MLP neurons of a small language model. Each row is named by its layer, matrix (up: input weights) and neuron, and shows model dimensions 32-127. Each number is 200 + 30 x the weight over its row's rms, rounded and kept within 0 to 999.
After each neuron's rows, "fires in" lists the words (lower case) most often at its 100 highest values on Wikipedia text that the model never trained on.

L6.up394,171,190,203,189,211,202,198,187,192,211,157,249,224,206,186,251,203,189,182,232,201,191,208,174,126,253,187,148,294,158,234,221,229,208,157,225,194,249,166,128,197,249,172,225,161,167,231,194,179,234,199,170,186,209,200,202,210,189,183,184,236,213,173,158,218,203,245,195,169,202,214,177,204,199,240,236,181,206,202,239,237,219,183,179,209,215,163,173,228,138,167,175,178,209,133,187
fires in: "no", "super"

L6.up842,225,199,228,196,214,214,169,224,188,209,192,223,192,206,234,207,215,182,214,123,256,212,228,189,190,151,200,187,216,180,215,194,274,196,208,218,241,236,227,174,179,209,185,206,221,197,220,229,180,254,173,191,171,244,236,231,180,203,164,147,173,251,212,192,185,243,141,171,195,246,183,153,224,189,205,170,179,225,145,210,186,219,178,205,208,188,196,226,235,224,205,205,173,251,189,276
fires in: "by", "of", "january", "february", "peninsula", "2019"

L12.up88,149,202,149,168,228,243,283,156,242,180,207,201,203,175,212,174,233,169,205,200,224,197,248,216,215,277,197,147,253,202,227,162,263,210,205,189,204,177,168,202,211,191,241,254,158,233,208,193,171,208,204,166,250,260,196,200,193,156,167,221,216,204,210,202,198,217,193,179,120,201,151,238,208,246,213,189,257,185,178,241,235,257,170,181,141,188,234,190,189,152,234,206,169,179,216,126
fires in: "in", "best", "of", "for"

L11.up137,176,204,204,189,201,215,256,178,184,147,203,209,250,161,291,167,202,222,198,175,178,191,185,204,178,228,247,170,220,224,211,204,234,228,236,200,225,247,208,260,164,195,215,220,190,193,188,231,202,211,140,166,195,214,225,204,104,243,213,198,138,220,231,213,173,195,175,216,192,191,208,228,207,186,176,190,238,249,216,233,226,195,161,198,215,122,185,158,220,160,156,198,152,215,161,202
fires in: "to", "by", "for", "with", "in"

L13.up253,205,176,190,173,161,217,243,143,212,199,191,175,190,195,212,169,160,186,235,269,198,182,188,176,193,227,225,144,225,237,165,206,219,136,200,185,179,189,213,182,186,180,189,255,199,253,208,218,197,195,173,150,175,228,149,213,214,214,177,194,144,232,179,173,156,203,276,213,190,182,195,205,153,194,245,197,216,233,208,189,136,161,153,252,162,200,208,212,185,143,239,206,179,197,244,147
fires in: "an"

L5.up394,179,211,218,152,193,221,166,167,202,185,175,227,235,207,199,227,179,236,196,209,218,175,218,180,198,264,233,166,233,189,226,210,143,239,237,247,214,209,141,191,229,233,154,189,200,185,240,176,207,228,203,165,128,235,219,239,220,225,195,216,211,171,191,172,226,235,208,198,155,202,191,218,237,238,222,188,227,241,197,227,215,237,133,171,191,152,216,203,177,168,185,209,202,168,189,164
fires in: "of", "for", "with", "under", "high", "conf"

L11.up348,204,215,230,138,180,208,147,174,195,171,214,199,199,215,218,229,178,165,204,196,197,163,221,218,236,209,221,229,253,180,212,146,271,187,221,202,216,163,166,214,207,211,182,214,158,156,222,156,139,213,199,138,183,232,211,253,172,200,138,223,196,176,204,166,201,227,178,223,177,238,221,218,189,211,231,212,202,210,187,208,168,139,167,259,211,169,243,206,258,192,165,204,167,182,262,167
fires in: "at", "under", "obligor"

L6.up735,159,203,238,221,165,210,282,153,173,119,260,218,206,197,215,279,183,211,161,203,196,206,183,186,177,186,174,222,238,202,199,228,184,194,192,177,164,227,181,213,202,165,236,219,193,217,183,186,166,230,204,212,192,212,223,215,201,211,189,216,173,203,199,181,195,225,148,253,154,182,189,224,187,194,209,180,269,185,195,219,183,229,225,210,235,214,180,252,232,216,192,180,196,232,170,155
fires in: "as", "were", "bucharest", "war"

L12.up990,211,183,176,182,198,261,179,141,172,237,247,180,238,157,182,180,168,181,150,184,200,279,198,187,138,224,190,208,279,229,216,236,181,231,170,215,174,223,180,207,193,165,180,191,213,151,169,187,216,205,226,204,169,210,202,221,151,249,225,200,218,192,194,197,219,228,198,206,164,191,267,194,172,245,205,230,208,205,174,165,158,166,147,160,260,163,170,222,290,189,247,226,172,198,216,243
fires in: "an"

L6.up70,200,192,182,153,240,223,196,194,153,198,187,204,260,162,189,180,138,180,205,180,171,224,160,142,209,194,236,244,187,201,195,184,225,189,195,217,239,194,144,223,188,251,190,214,209,215,194,168,209,213,215,188,225,196,198,258,184,200,196,173,218,193,223,218,175,212,166,227,237,233,208,204,207,225,201,243,196,224,124,210,235,172,207,133,221,205,215,174,228,198,252,234,201,226,202,242
fires in: "to", "lodge", "group", "countries", "groups", "division"

L3.up719,169,218,167,211,182,185,143,179,190,231,149,187,173,200,175,160,239,203,218,175,189,176,192,238,180,149,146,206,199,159,164,208,157,157,214,232,179,160,207,210,168,186,240,190,154,164,215,171,195,157,203,173,199,219,189,178,180,193,189,217,185,201,183,206,180,176,205,189,189,232,196,158,152,206,175,197,211,157,177,171,98,232,198,155,199,160,132,167,178,158,196,218,202,188,212,156
fires in: "of", "as", "member", "two", "group"

L11.up211,158,193,196,175,166,224,216,162,202,162,178,166,232,237,230,214,192,172,188,196,221,180,206,194,143,222,204,199,232,185,226,260,156,223,162,163,204,245,213,190,226,235,183,202,170,159,211,253,163,167,217,149,202,279,242,180,204,185,178,184,226,252,241,172,245,210,257,218,235,252,241,221,160,175,169,223,185,203,150,185,155,236,189,194,228,215,225,227,234,210,195,234,149,160,181,128
fires in: "in"

L5.up926,174,181,165,153,208,206,217,232,249,197,218,209,185,202,179,212,162,166,175,251,231,187,205,221,180,206,206,153,201,240,229,241,254,185,166,198,201,257,185,159,192,215,211,233,223,221,165,235,170,221,194,145,196,198,186,203,157,218,141,246,189,152,186,186,220,153,143,240,163,211,234,206,191,234,190,150,281,210,215,160,201,174,153,206,204,191,205,257,219,174,200,204,136,233,219,180
fires in: "of", "in", "at", "his", "the"

L3.up716,229,184,179,158,200,185,225,237,161,201,195,191,181,206,231,215,165,185,155,160,177,166,194,172,193,240,228,212,205,239,207,214,222,225,196,282,180,153,169,176,155,251,204,239,196,234,233,243,197,190,202,164,191,191,244,186,158,216,137,253,238,183,214,246,177,233,233,220,186,212,185,223,154,185,272,159,174,250,210,223,200,210,214,144,192,208,189,220,184,196,205,243,184,204,233,164
fires in: "for", "in"

L13.up705,195,176,187,177,203,244,235,151,194,223,219,201,243,209,170,207,220,170,171,227,181,197,170,192,171,188,237,193,246,220,198,220,146,206,170,166,188,184,196,222,258,250,216,236,211,157,244,252,195,213,212,221,177,221,136,166,171,251,186,233,197,202,195,190,228,232,244,158,176,228,222,168,181,202,244,181,185,197,177,200,203,210,151,170,248,186,160,217,213,233,163,203,247,179,212,165
fires in: "an"

L5.up927,141,184,170,162,196,202,153,181,193,218,169,180,238,204,267,194,221,194,176,189,224,219,164,191,170,197,199,200,191,187,214,200,229,207,175,177,198,184,209,254,167,196,194,221,179,181,203,192,206,210,164,179,232,153,190,202,222,189,146,185,179,239,217,184,199,237,226,160,213,274,223,230,227,179,199,178,249,219,171,172,216,248,159,176,225,226,192,162,206,174,204,237,182,194,159,224
fires in: "and", "by"

L13.up344,144,150,184,195,223,193,145,216,207,228,180,192,185,209,230,212,222,215,187,188,189,228,233,204,202,214,224,183,222,156,170,199,192,152,211,145,167,206,205,214,198,221,118,233,236,205,212,196,145,217,209,170,181,197,206,240,214,185,144,188,236,211,184,158,168,212,195,185,179,245,235,258,192,208,232,170,214,222,141,201,196,209,208,196,147,194,226,238,149,133,174,197,223,97,257,128
fires in: "de", "oglu"

L10.up466,182,204,222,191,193,219,160,211,214,209,208,187,174,211,226,188,198,165,222,189,191,223,207,200,188,226,198,160,163,150,235,277,247,178,136,147,148,216,232,179,186,193,189,181,174,185,182,185,164,195,188,177,161,243,229,194,201,191,158,176,212,204,230,206,215,246,228,193,219,176,213,221,212,238,197,196,223,252,224,218,230,185,172,149,120,247,211,182,182,206,186,197,209,217,297,220
fires in: "it", "can", "is"

L6.up506,188,202,263,175,241,232,193,184,148,165,208,218,188,212,201,199,201,181,154,202,207,197,177,192,232,249,247,173,195,193,203,206,214,230,211,243,207,263,195,200,236,215,143,204,236,216,227,185,227,247,200,189,177,272,225,229,177,204,203,242,170,223,169,157,213,190,189,196,219,183,221,169,214,222,187,167,212,237,214,245,222,160,134,138,153,160,172,210,208,215,224,196,201,166,197,170
fires in: "to", "of", "by", "protected", "from"

L5.up512,184,175,220,209,186,166,157,173,179,223,121,191,176,184,168,188,212,188,184,249,152,183,193,230,150,185,149,201,189,186,177,202,201,161,220,183,148,215,174,176,177,158,225,192,219,169,143,184,158,183,170,230,200,165,233,173,167,216,210,208,182,180,148,189,177,147,164,176,150,193,176,175,229,180,152,176,154,189,229,193,134,119,180,185,210,185,245,224,173,164,242,196,162,185,203,211
fires in: "at", "san", "melanotaenia"

L3.up233,184,176,191,190,219,220,195,173,185,200,204,151,208,205,224,185,173,176,161,164,223,167,218,151,188,192,186,240,230,224,187,179,199,241,161,225,205,204,205,222,192,216,180,194,231,223,132,195,174,168,165,216,257,228,239,201,186,181,154,180,158,229,237,205,157,212,181,192,163,211,170,218,212,168,235,208,198,226,219,189,195,189,239,161,225,184,203,206,197,199,167,211,180,211,147,215
fires in: "by", "since", "until"

L10.up28,185,172,179,182,158,188,246,177,213,152,208,159,151,233,177,197,202,214,170,182,244,204,161,185,236,185,241,261,180,202,224,199,210,228,182,146,179,206,196,209,175,196,218,200,257,234,204,212,228,226,150,175,218,202,193,192,207,215,159,158,170,177,209,185,234,202,189,224,159,213,196,196,242,248,220,225,184,222,112,186,164,214,140,197,198,204,211,213,271,152,171,232,206,187,167,202
fires in: "and", "also", "often"

L10.up253,188,208,241,236,205,220,171,199,211,211,184,176,227,198,195,168,153,210,235,181,245,208,173,197,188,211,178,206,200,259,201,212,194,206,144,176,265,192,169,198,174,241,197,236,182,199,217,190,178,162,148,179,183,224,223,227,154,229,195,197,141,216,253,126,231,232,200,252,216,244,215,237,177,199,195,174,221,248,157,180,225,198,148,232,233,188,173,216,179,219,228,178,204,189,201,162
fires in: "of", "to", "from", "a", "at"

L13.up637,162,192,228,180,202,233,204,194,158,221,204,213,229,168,243,175,202,232,181,180,235,208,155,150,182,154,217,190,182,214,252,251,182,198,153,127,195,167,233,251,206,264,167,236,208,142,209,206,199,207,181,205,196,179,207,231,132,225,165,191,206,212,259,265,197,248,193,226,160,185,209,244,239,201,208,219,220,271,180,181,202,205,182,181,200,190,244,226,209,160,210,193,162,178,154,255
fires in: "they", "and", "three", "you", "members"

L7.up538,213,187,168,220,199,179,232,171,216,248,207,243,205,175,249,212,181,168,196,143,173,184,200,221,180,211,194,206,188,178,183,237,201,179,132,172,173,187,188,163,211,237,176,236,184,216,182,204,112,176,280,143,190,200,227,213,250,221,153,148,233,263,142,157,200,205,227,174,170,242,285,235,171,293,217,150,198,197,167,229,213,219,220,244,182,149,196,144,220,193,200,174,165,196,207,172
fires in: "in", "march", "when", "2", "26", "an"

L5.up240,164,269,201,111,170,194,214,190,262,229,229,239,231,194,230,212,175,210,139,207,200,183,187,189,157,204,197,157,196,196,214,259,218,212,184,154,183,183,204,225,215,239,185,202,177,178,220,168,227,180,193,189,178,164,189,230,167,223,166,214,272,177,165,160,199,220,207,184,215,198,252,217,224,233,209,220,225,238,246,162,173,264,148,164,169,186,211,213,229,205,197,174,191,200,133,188
fires in: "these", "three", "two", "sullivan", "their", "most"

L3.up932,152,212,201,218,231,166,202,184,194,238,193,220,156,164,217,217,176,193,202,253,173,251,180,209,203,184,207,184,219,226,222,237,220,169,163,213,214,160,220,245,188,213,198,195,196,228,185,236,175,183,241,194,188,124,233,184,212,201,158,162,212,194,184,203,191,216,204,186,172,212,252,222,183,183,269,236,215,192,199,163,211,207,204,172,126,176,184,183,239,238,174,223,199,213,137,181
fires in: "killed", "daughter", "of", "wife", "embassy", "family"

L6.up812,166,187,207,203,249,246,237,164,238,179,208,253,205,178,223,218,181,224,209,193,212,237,155,186,211,186,213,214,258,220,209,247,225,184,193,217,202,203,213,212,144,214,209,238,207,232,209,252,207,233,208,173,185,269,223,259,170,197,176,220,191,197,205,200,207,155,166,165,201,213,277,200,233,243,156,204,216,161,199,212,229,192,175,232,242,125,169,174,239,199,212,161,220,209,189,171
fires in: "high", "to", "about", "at", "ranking"

L6.up897,170,213,213,180,250,207,208,184,224,211,193,232,190,142,222,229,156,209,206,173,197,225,207,188,160,190,193,252,245,222,216,253,222,193,206,148,190,210,202,211,186,240,153,198,227,214,151,177,158,236,163,202,171,190,252,271,195,177,188,166,202,213,192,117,218,156,194,170,152,235,229,195,220,229,267,187,263,232,215,201,236,214,157,196,173,174,203,198,150,234,148,174,170,151,119,217
fires in: "since", "before", "of", "early", "to", "late"

L3.up287,268,174,254,171,246,177,184,216,173,172,203,179,202,189,218,239,175,192,168,156,180,205,166,199,174,201,317,195,231,193,233,204,222,173,198,190,177,180,198,222,189,246,226,185,206,185,206,204,208,187,226,195,161,182,218,207,190,205,152,226,160,249,180,193,224,200,237,220,159,182,222,227,230,249,184,197,189,199,216,218,204,257,197,178,205,182,203,205,208,214,203,219,144,149,218,167
fires in: "of", "as", "episode"

L10.up177,209,146,208,163,225,181,225,170,165,183,178,178,226,183,208,200,163,176,227,205,225,232,193,161,170,255,232,186,211,180,128,166,232,220,223,178,232,227,212,210,173,138,168,227,231,237,225,215,155,249,185,209,216,225,195,182,203,163,159,164,229,224,226,176,237,135,198,216,149,243,232,208,165,219,221,229,256,192,193,254,168,234,195,208,211,183,186,203,188,191,193,197,218,187,252,202
fires in: "had", "have", "get", "having", "take", "takes"

L3.up499,187,167,156,214,181,204,200,172,223,222,174,221,269,109,199,129,185,143,205,151,200,203,185,183,206,195,182,172,198,238,205,215,145,176,164,192,241,175,174,156,236,213,156,187,217,162,214,227,179,124,219,179,217,194,226,258,233,182,162,196,207,200,209,168,206,202,187,180,213,206,240,231,195,175,240,187,212,248,183,175,214,165,195,177,174,213,224,224,235,223,201,178,213,247,231,187
fires in: "who", "to", "fleet"

L12.up879,229,205,177,223,219,144,189,220,194,196,215,216,206,176,224,203,201,172,187,191,185,210,218,198,233,205,226,189,210,183,204,186,132,212,219,182,159,182,145,197,192,263,181,220,169,198,213,203,180,208,158,190,196,199,186,230,188,174,192,149,184,235,247,181,183,187,186,223,190,238,173,217,191,247,213,217,175,210,180,134,224,227,204,150,206,190,200,204,215,111,206,253,163,181,200,231
fires in: "de", "and", "deceased", "s"

L3.up879,233,180,228,175,194,194,238,250,154,214,172,190,197,182,227,185,206,242,217,195,184,225,182,172,237,224,178,137,238,210,190,185,214,200,211,230,209,195,227,213,210,196,217,253,163,223,224,271,111,232,256,177,197,205,194,202,216,272,200,204,153,197,151,201,182,185,178,202,171,186,168,149,289,219,238,172,199,240,223,216,205,155,152,194,196,142,176,173,188,176,228,214,167,161,252,189
fires in: "to", "exhibit", "feature", "with", "surname", "commitments"

L7.up589,214,181,124,206,251,235,219,188,233,206,213,216,231,205,186,186,182,178,186,197,198,191,175,201,209,193,219,160,204,220,193,217,216,201,163,176,182,175,192,225,210,240,214,205,224,211,155,240,181,180,221,177,175,202,216,243,206,187,180,215,192,188,234,190,223,151,233,190,207,205,214,234,199,177,189,208,184,234,217,141,173,218,187,208,233,213,202,170,184,239,219,196,190,174,227,230
fires in: "of", "st", "saint"

L5.up24,217,216,168,178,270,204,205,173,222,212,208,206,235,189,251,215,206,195,137,189,210,224,223,134,178,183,207,186,213,188,180,264,241,185,197,130,124,179,166,201,199,220,234,189,189,191,184,220,210,212,165,212,242,214,193,219,193,248,167,195,204,220,208,208,238,126,217,195,186,192,250,191,182,254,158,158,219,263,194,197,195,201,185,212,139,256,173,204,275,181,206,156,171,171,157,213
fires in: "the", "for", "two"

L13.up244,172,218,195,175,217,246,196,202,150,146,195,186,230,188,233,170,206,198,217,245,220,192,171,198,154,249,204,200,183,243,219,212,195,211,170,208,221,234,166,221,183,209,260,243,218,213,237,260,213,195,219,119,191,195,157,185,185,221,137,233,183,185,161,233,239,225,172,207,200,258,239,226,178,178,223,220,226,251,171,235,169,187,186,199,180,216,257,190,193,165,214,210,184,209,176,195
fires in: "a", "this", "which", "one", "it", "that"

L12.up157,190,241,193,213,213,209,204,157,178,201,234,222,211,187,213,121,164,182,180,204,208,205,158,212,154,217,195,200,234,222,213,214,251,155,187,201,191,229,207,187,198,241,217,204,255,197,149,195,227,201,190,173,198,248,144,262,188,173,146,184,223,216,171,181,159,157,193,172,218,234,237,177,156,209,164,206,224,162,175,198,170,242,174,148,216,183,259,239,201,183,203,183,196,205,185,179
fires in: "this", "the", "that", "such", "every", "same"

L6.up379,200,182,142,219,182,257,233,177,203,225,243,211,186,227,212,169,146,171,174,177,211,210,197,193,200,231,202,205,253,232,229,245,176,242,210,215,228,191,214,210,227,171,175,251,141,209,201,173,131,251,195,189,210,242,134,248,197,207,163,191,174,249,258,177,209,228,166,247,213,191,220,220,199,230,265,213,236,225,208,165,200,173,222,220,215,213,177,214,212,195,172,182,215,193,194,170
fires in: "goodyear", "is", "bear", "was"

L7.up584,195,183,180,167,229,210,210,198,222,204,187,197,240,188,196,198,182,191,183,209,236,184,185,204,187,204,239,186,219,160,213,197,188,180,143,137,176,223,198,190,171,225,188,215,251,237,183,184,166,243,218,192,169,181,234,235,185,165,171,215,247,193,232,230,212,205,200,205,122,202,232,222,172,267,235,198,229,224,152,222,164,212,200,201,149,160,215,156,182,182,218,227,154,227,164,179
fires in: "to", "on", "with", "despite", "no"

L11.up564,164,171,187,193,220,235,189,139,200,246,228,283,202,241,219,168,240,201,162,259,236,192,236,200,206,225,207,180,217,189,210,218,218,262,145,258,295,230,194,153,212,165,188,203,192,179,170,161,189,234,201,210,179,233,194,187,133,183,173,119,184,178,170,186,210,233,216,206,201,208,221,206,246,160,189,179,186,248,168,214,191,193,106,179,223,194,179,147,200,166,213,173,184,193,221,235
fires in: "at", "about", "around", "than"

L3.up182,190,181,233,190,225,145,129,202,226,173,199,225,191,142,224,215,208,152,200,214,153,256,180,215,124,222,232,209,210,213,217,236,187,196,191,185,173,213,185,184,193,242,166,215,197,197,183,200,194,211,199,173,204,202,236,229,221,166,158,174,193,220,262,199,210,219,181,207,139,196,209,235,175,224,199,213,185,253,220,189,236,222,235,174,213,173,236,171,280,211,200,167,225,217,188,221
fires in: "of", "however", "that"

L12.up222,179,126,152,192,181,169,168,181,217,206,212,167,168,209,189,205,164,199,205,212,217,222,173,208,224,216,209,187,244,170,199,248,165,192,145,187,197,205,198,240,206,164,209,166,170,212,155,227,126,237,195,209,172,226,150,233,219,168,147,165,168,208,182,184,198,196,205,206,194,172,201,181,192,205,257,189,231,241,197,203,159,191,164,167,153,185,186,233,241,174,176,191,192,179,250,214
fires in: "an", "yard", "monetary", "my"

L6.up39,177,209,194,259,124,213,164,206,190,205,229,203,229,202,196,236,180,202,203,190,199,191,221,162,241,171,228,234,176,218,242,216,202,208,233,165,188,185,207,227,236,185,181,187,165,243,207,205,195,185,214,181,145,215,164,205,235,219,218,256,149,204,205,218,181,293,194,192,225,146,167,224,188,179,229,187,215,145,219,237,141,202,244,244,221,223,179,194,200,204,138,155,244,248,188,156
fires in: "goodyear", "life", "of", "montreal", "was"

L13.up729,232,187,240,171,192,231,201,234,200,183,183,219,259,232,250,207,193,183,225,126,238,177,202,207,151,211,215,204,197,205,232,181,171,251,213,171,223,203,220,200,227,257,167,166,267,173,241,192,213,232,173,197,230,211,265,239,151,223,161,199,217,236,273,198,230,196,187,262,212,263,182,242,163,226,224,191,193,216,175,209,205,184,195,209,145,161,234,192,189,168,256,155,180,195,232,244
fires in: "in"

L12.up940,216,175,220,213,182,225,222,192,160,171,195,207,197,205,198,206,177,186,175,193,202,192,155,168,146,214,205,188,246,201,213,197,143,254,185,220,163,193,208,257,192,195,210,193,191,161,213,221,164,187,221,220,162,237,194,244,141,230,165,214,172,167,211,174,165,205,171,216,157,224,230,224,231,198,186,198,227,226,214,202,249,184,164,250,129,179,219,191,212,204,252,202,192,212,173,239
fires in: "an", "to", "of", "by", "from", "per"

L5.up145,243,196,176,180,208,205,204,229,238,191,258,153,231,135,213,162,183,203,237,205,228,232,159,187,221,183,216,219,178,203,215,178,209,165,206,171,176,224,195,227,199,184,252,222,230,206,134,211,162,233,182,161,235,128,189,207,236,198,210,165,191,235,193,112,211,205,213,183,179,223,265,238,177,278,259,180,167,239,151,196,231,256,152,224,135,172,157,187,198,222,175,127,162,205,178,169
fires in: "to", "not", "would", "also"

L5.up520,209,151,202,213,196,174,156,167,188,243,156,220,122,210,165,206,235,187,213,256,161,166,192,234,172,190,143,185,189,202,205,200,199,166,233,181,135,212,176,176,186,157,215,219,243,170,158,208,193,204,163,252,230,193,271,158,204,215,229,221,188,198,177,194,169,165,198,197,169,208,192,167,205,187,169,192,154,186,220,195,125,215,184,262,245,200,232,231,166,174,251,192,176,208,235,160
fires in: "at", "san", "that"

L6.up11,172,205,229,153,173,156,193,172,211,98,183,168,159,235,171,263,219,148,207,176,170,200,212,196,208,175,209,216,119,194,158,197,173,164,186,197,171,205,192,188,227,163,222,202,155,200,211,200,232,215,198,220,281,198,202,194,172,199,233,210,162,211,156,151,201,219,180,220,187,181,171,207,188,203,205,194,198,171,196,226,191,283,208,206,220,199,182,159,172,195,171,185,199,224,212,89
fires in: "as", "have"

L10.up670,199,186,210,197,231,217,189,127,214,163,179,187,250,199,243,220,211,156,256,128,190,211,253,192,179,255,219,170,228,163,199,233,199,221,177,227,209,221,191,214,194,185,240,249,235,178,215,202,170,183,190,213,207,194,200,216,226,197,182,227,164,205,204,216,232,178,232,170,156,220,209,196,164,217,174,194,225,181,204,184,215,246,178,200,182,184,223,191,251,177,124,121,180,170,217,141
fires in: "for", "the", "a", "us", "as"

L12.up469,178,200,219,181,164,239,175,188,189,142,187,210,249,246,241,190,197,231,202,152,257,208,151,226,148,198,208,210,185,204,244,223,156,185,174,215,197,231,179,167,242,240,174,192,201,184,224,180,162,217,196,172,150,203,223,241,182,193,126,260,248,218,273,191,186,252,193,177,161,206,227,192,195,170,246,220,200,254,198,209,177,175,176,181,151,178,177,203,197,189,176,222,146,169,203,217
fires in: "in", "of", "on"

L11.up264,226,184,217,169,253,227,185,212,223,228,246,235,175,228,237,177,229,206,206,193,178,183,214,177,143,170,232,239,228,196,222,268,236,188,177,176,207,255,273,137,186,195,178,238,189,202,218,232,176,196,190,182,226,241,236,188,133,196,184,216,225,239,215,194,230,217,167,203,180,240,181,197,144,236,197,202,225,213,158,189,181,178,183,191,177,164,249,201,265,248,231,199,165,218,205,181
fires in: "of", "at"

L7.up720,180,242,218,191,225,197,164,185,238,178,191,175,257,231,279,146,185,145,185,164,244,164,219,209,180,171,196,209,238,198,204,198,236,220,217,201,187,183,156,181,213,194,208,209,200,179,215,202,159,239,227,213,175,208,228,231,210,181,167,153,188,227,246,201,225,238,170,243,178,219,261,227,197,203,248,212,239,268,241,150,130,197,177,254,256,190,266,159,180,203,236,190,143,153,210,185
fires in: "in"

L12.up374,189,213,206,179,192,207,202,139,242,172,239,156,232,184,216,184,209,216,136,213,199,216,214,197,201,151,222,221,208,172,176,213,165,200,147,152,183,243,230,190,211,196,143,223,207,221,240,241,153,200,198,183,157,244,200,184,185,170,202,243,209,252,233,168,214,193,250,208,235,183,229,184,166,180,268,216,249,234,228,128,119,156,155,177,246,191,226,244,203,211,260,225,190,159,231,192
fires in: "an", "more"

L11.up268,241,220,186,162,195,230,262,227,190,183,201,162,245,153,166,183,210,180,228,183,215,240,217,168,188,237,285,137,218,192,174,180,198,168,173,174,176,197,183,223,241,205,165,177,167,156,213,199,224,244,210,243,249,216,241,186,225,188,146,210,193,199,232,174,185,163,185,185,158,221,206,218,174,263,205,230,219,204,203,192,201,176,177,229,105,176,225,167,206,138,207,220,144,173,233,170
fires in: "had", "have", "has", "orders"

L5.up123,225,231,244,228,228,179,188,187,178,178,218,221,184,227,193,121,199,162,187,190,220,248,214,209,180,239,215,206,220,224,210,228,189,171,169,144,164,279,263,191,147,220,172,172,183,205,171,188,161,185,131,201,191,177,227,231,238,215,154,180,167,197,191,196,245,227,223,176,152,242,209,266,192,218,254,200,207,170,205,216,209,258,175,175,142,208,196,207,223,211,181,247,176,189,198,151
fires in: "but", "and", "that", "while"

L13.up737,220,182,154,188,192,259,206,154,182,236,173,180,195,192,180,161,212,215,124,231,215,200,177,151,206,255,237,186,248,154,205,236,158,185,150,198,216,215,144,219,209,203,200,260,229,217,184,244,191,212,177,140,209,252,207,209,212,195,208,178,169,235,163,159,181,161,203,264,167,184,228,228,205,228,197,200,237,215,148,140,183,158,144,214,200,216,158,134,236,211,233,169,117,174,213,165
fires in: "an"

L13.up800,135,141,184,175,240,213,235,180,220,226,234,204,165,161,229,191,230,166,211,225,276,251,222,200,178,249,183,206,235,177,223,229,192,225,206,152,188,230,243,213,220,206,197,199,175,183,198,170,181,210,197,185,222,183,200,149,129,168,185,186,172,234,241,224,203,235,219,183,149,272,189,265,161,218,242,258,188,214,172,168,226,162,199,244,169,198,237,198,185,224,134,176,217,207,237,214
fires in: "was", "is", "were", "be", "been"

L11.up180,230,162,164,216,247,245,192,132,172,178,176,189,207,216,224,226,166,185,218,149,209,255,182,178,198,238,239,178,247,214,193,179,180,217,158,168,195,220,181,167,226,201,153,230,215,175,142,187,239,194,172,221,170,264,199,167,190,162,208,177,215,244,193,208,250,228,211,167,208,239,219,255,111,260,235,217,203,217,153,219,181,165,158,214,168,210,166,136,224,198,194,202,201,212,196,263
fires in: "is", "was", "has", "s"